From a checkpoint of a small transformer trained on Wikipedia: MLP 768 GELU, biases.
MLP neurons of a small language model. Each row is named by its layer, matrix (up: input weights) and neuron, and shows model dimensions 16-143. Each number is 50 + 12 x the weight over its row's rms, rounded and kept within 0 to 99.
A block is one neuron, or neurons of one layer that tend to fire together. After each block is what it responds to, as a language model described it from the Wikipedia text at the highest values.

L5.up8:41 44 54 41 49 32 46 50 53 32 57 58 43 43 68 34 54 52 52 51 56 41 38 41 65 58 32 23 63 60 53 57 61 72 33 59 51 52 57 35 40 59 45 53 59 51 47 57 53 53 49 54 46 54 38 59 37 68 63 57 65 34 69 49 53 41 34 42 38 47 48 70 43 54 43 39 60 63 54 47 61 46 47 31 38 48 48 50 68 17 50 62 42 57 66 56 53 50 60 68 26 57 46 55 38 10 68 61 58 38 44 71 72 61 51 38 56 77 49 35 43 63 64 58 49 52 44 55
L5.up27:48 57 54 46 60 30 49 45 49 72 56 61 51 59 29 68 56 65 43 48 46 33 62 47 55 67 46 37 47 33 61 23 63 48 38 67 50 58 57 48 55 65 77 58 51 45 48 31 29 57 49 38 46 57 66 58 49 49 43 79 62 47 78 38 54 50 33 64 29 52 51 45 60 48 59 53 57 63 21 39 30 42 33 54 37 47 55 69 63 68 47 40 64 48 35 46 39 52 51 34 52 67 39 70 69 34 35 61 55 61 52 46 47 42 50 48 64 39 57 57 54 61 45 69 65 34 42 41
L5.up115:52 30 49 37 57 37 39 46 40 57 66 61 44 69 56 42 61 47 42 37 59 33 50 55 60 53 50 48 62 34 46 70 62 64 25 51 38 56 52 23 51 54 44 47 57 58 44 93 60 59 45 39 57 56 31 60 48 48 39 49 56 36 58 53 40 35 59 59 52 44 58 69 52 68 48 65 65 38 53 44 59 51 62 26 41 75 64 48 55 36 56 37 58 44 39 59 51 46 62 64 58 54 42 58 40 49 28 51 58 54 45 68 32 53 36 66 57 61 41 46 51 58 43 17 35 46 50 26
L5.up194:55 62 56 63 59 44 36 54 53 51 50 40 58 41 66 42 46 71 47 51 42 37 37 51 52 55 49 50 61 61 76 44 63 43 49 46 53 54 53 65 52 39 77 45 51 44 55 53 46 39 40 36 41 38 58 47 36 43 36 68 53 70 64 38 51 41 27 45 70 35 43 45 66 47 39 55 38 42 52 58 72 46 47 46 50 53 65 43 51 57 68 54 38 53 53 48 62 67 49 48 55 56 38 86 70 48 56 56 65 31 23 73 39 35 36 46 52 53 20 29 36 41 47 26 58 55 53 66
L5.up233:60 42 46 38 62 42 44 58 34 33 47 38 61 43 52 44 54 59 43 57 47 60 44 46 55 43 44 42 45 42 31 45 35 53 42 32 66 52 63 36 57 60 45 45 42 37 47 79 63 74 49 48 43 45 48 59 55 55 60 65 49 32 80 73 45 46 47 45 56 58 31 64 64 46 67 50 54 48 30 43 60 55 46 45 59 57 44 46 43 48 63 28 48 46 44 48 48 44 53 35 46 69 68 40 71 45 55 51 56 62 63 29 43 51 37 53 53 61 57 83 50 25 41 49 43 59 56 47
L5.up254:54 51 62 61 60 72 56 51 58 43 43 68 50 32 41 71 42 67 44 74 42 58 57 34 30 45 40 59 37 52 45 49 60 43 54 50 39 59 48 42 53 64 44 25 72 54 45 38 63 46 53 38 54 54 41 61 37 74 64 45 38 44 64 59 43 34 20 32 50 56 60 52 43 70 44 43 57 55 50 40 46 31 28 42 38 35 47 34 57 69 41 54 61 45 34 62 37 57 57 64 65 71 53 49 44 57 70 63 65 44 51 37 60 53 40 57 44 58 48 23 39 49 44 45 34 53 51 46
L5.up264:50 48 35 31 62 71 59 58 33 37 23 61 74 35 55 51 28 66 42 56 44 44 40 45 54 52 50 50 48 55 54 51 52 53 32 55 67 49 70 25 45 46 34 45 42 53 57 80 82 43 63 55 47 59 53 46 35 55 53 39 52 53 67 50 48 53 44 43 56 31 78 51 46 78 60 45 33 35 41 49 66 37 54 56 40 52 62 42 59 43 58 57 46 28 52 46 39 58 43 49 41 61 75 82 76 50 54 39 66 49 64 47 51 55 34 48 54 54 50 68 37 34 40 51 34 56 61 59
L5.up267:38 21 40 37 49 25 52 56 36 51 41 58 72 66 61 58 40 54 42 48 73 62 23 40 53 67 29 43 26 42 62 56 56 58 43 51 40 42 53 42 58 50 47 48 48 46 59 53 59 73 48 48 39 53 43 60 47 49 33 63 43 84 71 42 48 47 50 47 57 48 45 75 41 38 50 59 66 58 33 43 45 55 52 59 54 35 38 58 74 62 74 38 48 44 46 59 32 72 19 47 64 54 56 49 57 36 48 36 60 50 62 50 50 44 63 40 61 55 45 44 41 31 63 32 35 50 58 40
L5.up452:34 63 72 51 27 36 49 39 52 58 42 60 56 56 43 59 53 63 67 50 52 47 37 42 55 78 49 21 45 35 34 51 51 73 34 57 40 44 79 58 54 67 39 60 54 46 59 58 52 54 40 62 43 53 57 34 55 54 52 54 55 41 35 64 55 49 44 55 49 56 50 52 53 58 49 46 66 44 42 59 60 61 62 36 64 54 46 47 43 49 58 57 37 27 54 80 25 48 51 27 44 46 61 43 48 45 41 27 54 42 56 55 51 37 44 30 37 52 53 66 57 40 57 31 61 25 35 53
L5.up477:60 59 38 50 64 55 55 43 44 25 68 32 61 42 42 60 51 53 30 51 27 49 67 47 54 43 22 47 72 66 59 52 33 30 66 47 57 59 42 48 50 48 55 49 53 54 45 61 45 50 50 47 57 38 47 51 68 38 59 44 55 43 57 44 65 62 42 53 47 31 49 54 51 65 71 51 49 56 53 39 31 52 43 17 28 45 48 59 59 73 57 49 57 36 42 59 38 62 42 37 60 45 46 46 62 36 37 65 45 47 47 66 45 71 48 42 22 41 33 56 53 54 46 51 55 31 36 30
L5.up615:49 65 41 61 63 62 45 33 35 40 45 57 45 60 50 75 45 44 60 54 38 63 57 52 34 65 56 43 70 39 68 53 75 38 32 38 68 49 55 48 52 66 61 50 56 48 52 39 48 43 65 54 30 53 55 51 56 47 58 42 27 30 56 47 39 49 68 49 48 51 45 57 65 40 40 66 45 40 58 25 39 45 40 58 61 39 65 48 45 38 48 56 47 37 84 43 24 49 44 54 47 60 15 44 60 55 56 34 35 53 51 54 57 48 52 53 56 33 34 66 54 38 47 42 46 49 61 64
L5.up650:46 66 45 58 48 29 43 54 22 55 53 63 51 53 27 51 39 62 43 35 51 43 45 50 40 51 41 50 45 77 47 54 34 38 46 52 32 42 50 56 61 76 53 48 42 51 61 56 36 33 60 60 39 37 47 20 46 64 26 60 52 51 49 65 53 46 64 49 69 51 49 64 50 38 55 61 35 30 60 32 31 40 32 69 56 61 42 62 39 62 71 66 42 39 55 49 41 33 43 38 71 57 42 59 55 47 29 70 16 49 47 35 41 46 64 45 51 60 50 60 61 64 58 52 38 53 44 35
L5.up662:35 33 36 43 55 70 59 41 46 59 51 53 68 67 34 36 43 45 21 40 69 47 35 30 52 63 51 44 29 59 29 62 57 48 79 42 65 29 60 48 38 66 40 57 56 57 57 44 43 60 34 46 43 46 49 68 58 72 33 60 57 55 60 53 60 52 66 34 50 56 46 49 41 41 41 52 56 52 31 53 59 55 34 48 36 31 07 39 55 41 50 37 39 45 65 60 56 21 45 37 83 57 42 44 65 60 46 62 51 52 51 65 50 76 44 40 39 56 55 55 32 41 49 68 43 38 45 37
L5.up716:45 58 45 52 53 56 63 51 32 49 39 59 54 46 57 73 62 63 55 52 56 45 63 66 29 78 24 29 62 75 55 47 62 63 40 39 64 50 45 48 50 45 52 43 56 37 47 53 60 38 42 44 48 55 39 57 59 69 60 63 58 65 61 41 43 58 45 47 51 56 44 65 56 57 62 36 54 35 52 51 46 41 42 89 42 39 36 22 61 53 59 49 59 63 72 48 52 73 34 45 59 44 50 33 74 50 44 50 51 47 48 60 62 48 35 43 55 33 21 65 45 41 55 58 34 45 16 56
L5.up740:45 35 55 58 34 36 47 51 47 58 27 59 39 45 31 68 56 47 67 37 56 41 35 49 63 51 46 29 51 39 50 47 60 51 18 48 64 46 42 64 38 59 49 60 88 43 57 43 55 26 45 82 44 41 57 72 54 50 37 61 58 52 68 56 57 39 57 45 33 43 53 66 51 39 53 41 58 48 55 64 44 74 41 31 70 53 50 64 61 22 33 45 42 31 52 42 53 67 46 49 40 55 34 45 31 52 58 45 52 35 61 37 59 48 58 47 54 72 46 68 60 55 52 26 60 29 32 33
L5.up742:49 45 38 54 47 43 57 44 28 37 24 43 67 42 71 67 50 52 45 62 34 73 44 54 51 42 53 47 77 47 57 27 56 54 31 32 56 46 51 73 38 54 61 36 51 59 45 80 31 46 58 52 40 34 65 42 62 40 53 54 61 50 56 57 43 33 60 50 61 51 47 67 47 73 56 59 50 46 40 32 45 47 43 26 53 49 73 52 61 63 52 68 40 46 27 77 56 69 47 61 55 54 63 31 42 43 58 39 64 56 38 62 66 57 52 47 35 77 54 54 44 50 55 48 31 50 84 42
Paragraph-opening first tokens

L2.up454:52 57 42 44 60 54 43 37 63 54 50 64 77 45 63 53 31 53 39 72 69 52 82 67 58 52 53 38 59 38 57 46 56 33 43 57 54 66 56 35 56 48 52 50 32 18 54 91 37 49 48 52 54 59 73 54 53 65 39 44 57 61 71 61 45 66 54 37 45 44 50 43 59 52 60 65 46 48 28 27 40 61 50 37 41 60 61 32 51 41 64 32 50 43 46 39 47 59 57 40 36 40 64 60 54 53 61 31 42 54 45 40 24 32 54 39 62 55 32 47 56 38 44 38 46 53 53 65
Paragraph-opening word completion

L5.up10:52 83 54 45 56 65 49 57 48 28 28 37 41 53 47 70 53 38 52 63 34 42 47 43 34 61 41 65 31 47 64 52 52 59 48 49 60 59 23 34 70 54 58 50 65 52 62 58 64 64 54 36 62 70 47 59 56 48 57 48 47 46 29 63 53 40 55 53 49 43 51 63 72 55 57 46 66 36 49 42 70 64 45 23 37 64 51 56 84 27 65 61 61 73 56 52 39 34 45 50 36 58 47 56 57 60 14 49 62 59 72 39 51 34 39 51 56 81 34 37 43 42 54 54 64 43 42 36
L5.up32:54 69 70 33 51 45 51 53 70 66 41 34 52 36 58 37 47 38 37 52 47 50 81 55 41 47 17 70 67 49 73 57 84 50 61 29 60 24 72 57 51 57 43 36 51 55 47 56 61 53 57 39 46 49 46 39 75 43 72 71 50 41 42 31 53 57 47 50 45 60 52 35 48 56 55 47 66 37 60 56 54 57 45 65 57 61 26 44 58 59 41 55 18 55 27 57 64 48 64 73 65 49 57 53 54 50 79 50 46 63 62 40 59 41 48 29 37 53 54 33 48 54 44 37 55 61 55 59
L5.up112:55 49 50 65 48 60 52 43 62 30 62 38 56 46 52 54 54 44 57 55 61 36 53 46 32 49 48 51 44 56 50 54 53 39 45 47 48 50 51 43 46 53 71 56 34 63 53 34 50 64 53 70 41 60 61 31 66 46 49 56 45 63 60 49 33 42 64 52 66 69 72 75 49 35 41 52 63 55 63 45 52 83 33 32 30 42 49 50 67 55 43 41 24 48 62 43 67 68 64 38 45 43 58 54 67 38 41 27 33 47 36 51 76 48 70 33 59 41 59 42 34 61 46 49 48 48 53 40
L5.up133:67 66 67 44 70 62 53 48 46 47 27 43 50 17 47 58 60 42 63 48 56 41 60 61 63 52 58 66 25 47 52 49 33 69 59 51 54 03 48 26 47 29 48 37 66 39 51 44 49 40 55 34 44 48 44 57 61 46 69 38 69 61 33 74 52 49 33 36 22 36 61 25 36 62 70 27 65 73 57 63 59 49 38 36 56 48 57 44 37 57 85 57 34 49 44 45 60 51 68 58 48 48 42 46 64 45 62 54 56 56 58 39 44 65 62 48 40 71 47 50 52 34 51 65 66 66 46 47
L5.up142:41 27 59 62 62 59 67 42 53 19 45 36 35 44 50 54 61 27 46 56 51 36 18 32 47 37 41 59 32 61 51 54 74 44 48 52 49 26 48 30 52 50 63 87 72 60 63 48 73 51 32 33 38 54 50 27 57 33 59 58 44 55 47 34 52 52 64 42 47 39 41 56 55 45 56 54 56 39 61 57 57 70 44 63 45 51 42 57 45 49 61 28 52 37 53 43 41 48 46 63 41 40 39 72 57 61 45 53 62 41 65 55 46 53 56 47 65 64 57 39 49 58 59 30 33 52 66 54
L5.up145:47 52 28 41 44 58 68 56 78 37 48 28 50 57 60 59 54 41 63 46 44 48 43 38 44 48 71 74 54 50 50 57 76 50 46 44 57 54 59 44 56 42 66 53 60 61 65 44 59 48 71 72 55 51 48 55 64 71 18 53 50 42 43 54 57 39 32 44 44 34 51 54 45 54 48 44 62 47 61 24 55 54 47 53 40 45 61 44 56 75 55 72 52 45 54 37 44 44 74 67 52 47 45 42 55 54 38 48 78 49 31 57 46 45 59 56 52 58 60 49 42 48 51 38 42 58 56 62
L5.up151:59 45 66 34 77 67 39 35 55 29 44 36 43 56 57 55 65 66 42 57 47 58 55 40 43 53 20 60 54 54 45 56 82 50 34 48 64 54 33 34 44 46 61 59 43 38 60 59 54 53 37 62 62 52 51 62 67 45 64 72 50 59 38 40 49 46 41 71 50 62 77 48 38 49 48 33 73 45 16 43 53 48 56 43 43 70 36 51 44 53 61 41 44 22 56 58 42 63 64 63 64 48 44 51 37 49 65 52 64 34 66 64 24 61 56 43 40 44 49 57 39 54 51 43 55 44 50 54
L5.up192:67 43 46 59 36 60 48 31 38 53 44 45 38 80 60 56 41 41 60 46 48 38 26 59 57 46 68 61 38 75 37 56 60 55 59 43 35 59 57 58 51 58 51 57 22 62 61 44 59 47 48 67 55 34 35 26 60 73 45 45 59 49 33 52 38 32 49 41 79 30 36 44 43 51 56 47 41 39 38 60 54 65 45 42 46 62 40 56 64 56 67 49 42 43 45 40 54 57 40 61 39 44 45 61 46 46 42 42 37 74 46 68 34 65 63 47 44 45 59 69 54 52 39 37 29 59 46 32
L5.up222:55 42 65 35 49 35 36 41 60 65 54 56 58 64 77 54 58 50 53 39 57 56 55 69 51 26 42 53 29 59 41 42 53 35 37 42 62 37 56 68 63 65 27 54 51 39 45 36 45 73 49 59 69 46 32 36 37 35 48 55 51 41 32 50 51 34 54 32 35 47 44 47 56 66 42 62 60 44 57 46 66 60 43 58 30 39 45 60 54 70 39 38 34 52 56 64 58 56 35 65 43 47 45 72 67 30 50 38 59 41 55 41 66 71 45 48 64 43 58 51 51 72 54 60 42 44 58 52
L5.up230:46 59 44 63 49 54 55 47 49 40 44 32 52 62 48 45 41 50 26 52 47 33 47 34 46 50 71 47 52 50 65 42 54 56 57 47 53 61 59 61 37 61 54 59 51 58 46 28 57 52 50 36 64 30 46 35 68 58 39 53 31 66 62 48 58 33 52 39 48 41 31 63 61 52 49 40 43 48 52 68 39 55 49 57 42 41 46 47 61 56 65 67 46 52 47 49 45 70 50 63 54 41 53 50 81 51 46 36 61 25 63 33 31 45 49 40 73 58 53 34 29 52 48 63 16 50 50 83
L5.up291:44 48 56 53 52 65 55 30 63 65 52 30 32 34 44 54 64 55 53 63 70 75 56 58 24 67 65 59 50 48 65 57 41 60 66 55 52 53 75 59 62 36 51 53 33 59 43 53 70 42 27 42 48 60 44 36 51 55 47 56 63 45 57 61 74 70 32 20 69 65 58 43 35 51 42 49 51 47 59 35 59 45 59 58 38 64 48 48 39 45 54 48 51 37 51 30 53 40 51 49 43 25 47 50 57 58 53 46 73 53 30 65 28 26 20 44 47 33 51 64 55 61 50 49 37 58 43 47
L5.up316:46 65 62 65 48 56 34 63 45 50 64 40 60 61 42 68 36 59 39 48 38 30 57 31 23 41 29 52 52 62 47 54 31 40 59 60 47 53 59 35 62 50 48 60 60 52 61 43 61 48 46 39 80 30 58 52 42 55 53 34 44 65 59 54 35 32 62 39 55 36 27 44 48 51 64 59 48 46 54 45 36 53 47 47 47 47 57 48 37 51 58 42 39 50 63 48 63 59 36 34 55 37 51 37 48 23 45 58 66 67 42 51 35 55 52 37 59 53 56 36 26 45 59 25 59 59 71 46
L5.up415:30 39 58 50 37 42 59 63 44 68 65 37 46 30 57 44 61 48 52 42 32 41 46 45 64 60 53 65 58 50 65 37 45 31 58 69 59 52 38 58 54 38 68 68 38 59 52 39 46 56 54 54 65 39 51 55 45 43 40 52 57 64 34 43 58 56 56 53 47 50 37 51 53 71 52 59 49 36 59 54 51 63 56 50 50 73 36 50 53 27 48 34 40 30 49 30 51 49 61 63 47 38 47 39 38 30 66 45 50 36 58 43 23 48 60 68 86 50 40 56 31 50 65 74 67 44 44 61
L5.up454:42 54 40 55 47 56 56 42 57 66 59 52 40 39 38 45 31 52 87 53 61 61 55 62 40 32 43 46 35 57 69 73 38 56 58 67 48 21 64 41 67 62 64 55 45 65 37 50 23 52 42 37 61 53 49 30 65 36 65 56 46 45 67 47 50 56 34 59 55 65 35 52 62 71 33 48 60 38 59 51 36 67 71 54 43 41 63 55 35 60 66 44 47 36 45 50 47 58 51 62 42 65 52 53 65 41 46 71 54 59 62 46 49 46 37 41 47 50 53 52 51 43 45 23 49 64 65 36
L5.up638:49 38 61 48 23 36 36 46 52 42 55 40 67 47 57 34 52 57 56 55 34 48 55 62 52 44 51 51 42 42 63 42 43 35 52 58 35 44 79 70 65 39 60 32 51 60 56 40 39 50 79 55 36 38 35 57 60 35 40 44 49 57 58 27 55 49 48 50 31 35 39 64 76 52 22 46 64 58 50 50 40 51 66 33 50 60 52 56 31 49 42 50 40 62 56 49 54 39 42 18 31 57 49 64 46 23 60 50 33 63 58 53 56 61 36 34 74 63 58 44 39 60 56 42 61 50 70 60
L5.up764:39 58 62 45 62 36 55 36 33 52 50 63 62 50 55 42 51 72 30 60 64 73 63 61 24 48 40 45 54 58 48 51 48 38 42 32 78 41 40 51 43 49 41 46 44 55 62 47 93 41 32 44 57 35 43 49 68 39 70 51 44 31 39 46 41 42 50 32 59 40 45 56 38 69 43 43 45 63 57 48 48 59 59 54 45 53 49 51 46 36 49 31 56 51 59 47 61 33 35 50 38 42 47 45 68 46 44 49 57 56 72 49 41 56 42 53 70 58 62 64 20 60 36 54 45 46 64 40
Place-name connectors

L3.up13:47 67 56 59 33 33 40 55 26 35 58 85 70 36 48 47 38 48 75 41 51 43 68 51 50 68 52 45 55 45 60 50 68 59 61 43 28 76 32 34 68 61 64 16 29 55 56 38 51 43 70 47 55 29 37 58 44 44 55 39 55 48 38 41 34 56 53 54 42 58 50 53 37 30 52 57 59 45 28 47 25 67 46 76 35 58 51 59 35 42 49 42 48 32 64 55 63 62 45 56 55 54 45 48 54 51 29 65 51 47 45 78 63 58 44 47 65 41 42 38 53 47 48 49 51 41 58 54
L3.up113:51 48 51 64 63 58 36 44 31 56 61 43 81 38 38 69 50 57 58 76 30 23 47 55 71 47 37 45 49 24 48 52 47 57 45 46 47 57 43 39 49 64 63 48 43 74 82 74 57 52 33 54 51 58 40 49 50 63 50 46 53 38 78 64 45 44 60 33 40 41 41 35 38 48 47 56 59 29 38 57 45 56 62 43 50 57 55 41 50 55 45 50 51 30 55 55 58 33 54 53 45 49 67 40 44 35 45 49 53 72 66 29 70 57 28 49 40 46 34 49 43 28 62 42 54 29 41 66
L3.up517:55 33 46 57 39 60 39 33 54 51 49 67 57 57 39 36 46 49 33 32 31 49 51 43 64 49 39 55 37 39 52 48 59 41 45 36 65 44 36 25 41 68 72 40 56 37 68 51 44 63 47 54 22 31 53 69 49 43 66 58 39 55 63 58 40 49 53 37 51 54 61 42 73 53 51 47 46 47 37 52 38 53 57 49 55 55 53 35 42 58 50 53 67 39 69 66 64 63 31 33 53 40 59 60 46 49 04 38 52 48 49 45 53 63 54 58 52 41 58 40 53 44 31 59 44 34 70 40
L3.up653:72 46 50 47 42 63 53 43 41 38 64 71 29 70 54 62 48 34 56 53 44 44 38 63 62 61 42 37 51 50 73 41 46 55 41 44 50 51 28 38 38 65 79 46 39 54 61 54 36 65 57 29 28 54 46 64 55 58 51 59 44 59 67 71 74 45 61 47 34 55 57 54 59 57 57 53 53 45 38 43 47 51 56 42 48 54 72 37 52 50 67 57 35 48 53 46 59 51 26 51 51 59 54 68 46 60 29 25 50 49 48 54 45 53 55 38 45 49 53 53 38 62 51 42 37 32 50 40
Sentence-opening prepositions

L3.up280:60 45 40 46 46 44 57 30 66 45 60 43 59 57 46 58 42 41 42 47 55 41 66 40 41 28 45 78 60 52 67 56 56 61 67 60 31 41 36 50 46 80 54 37 48 42 54 08 45 54 57 43 48 46 63 79 52 58 46 84 53 61 53 50 38 56 34 65 43 64 81 59 50 46 47 67 51 50 48 49 38 22 36 81 34 68 57 51 43 65 32 60 43 40 37 67 46 48 48 47 55 54 38 59 44 60 37 62 46 38 53 50 50 23 42 65 54 48 63 50 58 54 46 53 52 64 36 40
L3.up550:44 54 51 55 64 34 47 23 41 37 58 22 46 32 37 44 40 53 45 60 47 38 68 59 65 39 51 55 51 29 72 49 45 33 50 61 52 32 33 25 55 48 57 42 34 63 52 31 55 38 45 41 50 45 51 29 56 57 71 61 69 57 36 48 67 62 59 54 64 58 37 59 44 65 69 60 54 56 61 42 53 57 40 83 30 41 38 41 42 59 59 42 47 60 54 36 60 37 48 46 46 44 54 78 54 39 46 60 57 25 45 57 48 59 52 36 43 17 43 54 49 54 68 37 54 79 55 61
L3.up636:28 50 49 66 43 58 51 31 66 35 71 22 58 16 35 43 53 71 36 50 44 66 43 65 52 50 59 69 56 37 47 53 53 52 60 46 50 60 40 47 54 59 45 44 30 39 69 38 45 49 45 53 59 61 51 41 51 53 39 65 47 56 32 50 57 38 57 52 56 70 51 21 24 47 56 42 59 64 45 54 46 37 70 55 38 61 59 45 63 44 64 60 47 41 27 52 70 67 32 57 57 54 49 53 60 47 54 51 34 84 26 79 54 44 43 42 41 28 54 64 61 45 60 69 53 64 52 43
L3.up753:47 57 55 42 39 56 52 17 45 48 48 44 56 33 57 46 20 59 50 63 67 29 44 55 39 29 36 53 44 37 70 54 30 52 47 44 51 28 61 46 49 50 72 53 51 40 30 47 82 48 54 43 43 44 49 55 59 50 73 52 38 51 66 57 47 74 58 52 23 47 61 47 56 83 55 39 50 42 59 35 31 40 29 67 40 33 41 53 55 55 57 47 42 44 50 50 48 50 59 40 64 71 46 68 46 69 62 73 51 63 55 34 54 48 35 39 43 37 47 32 59 44 58 39 64 67 48 45
List item separators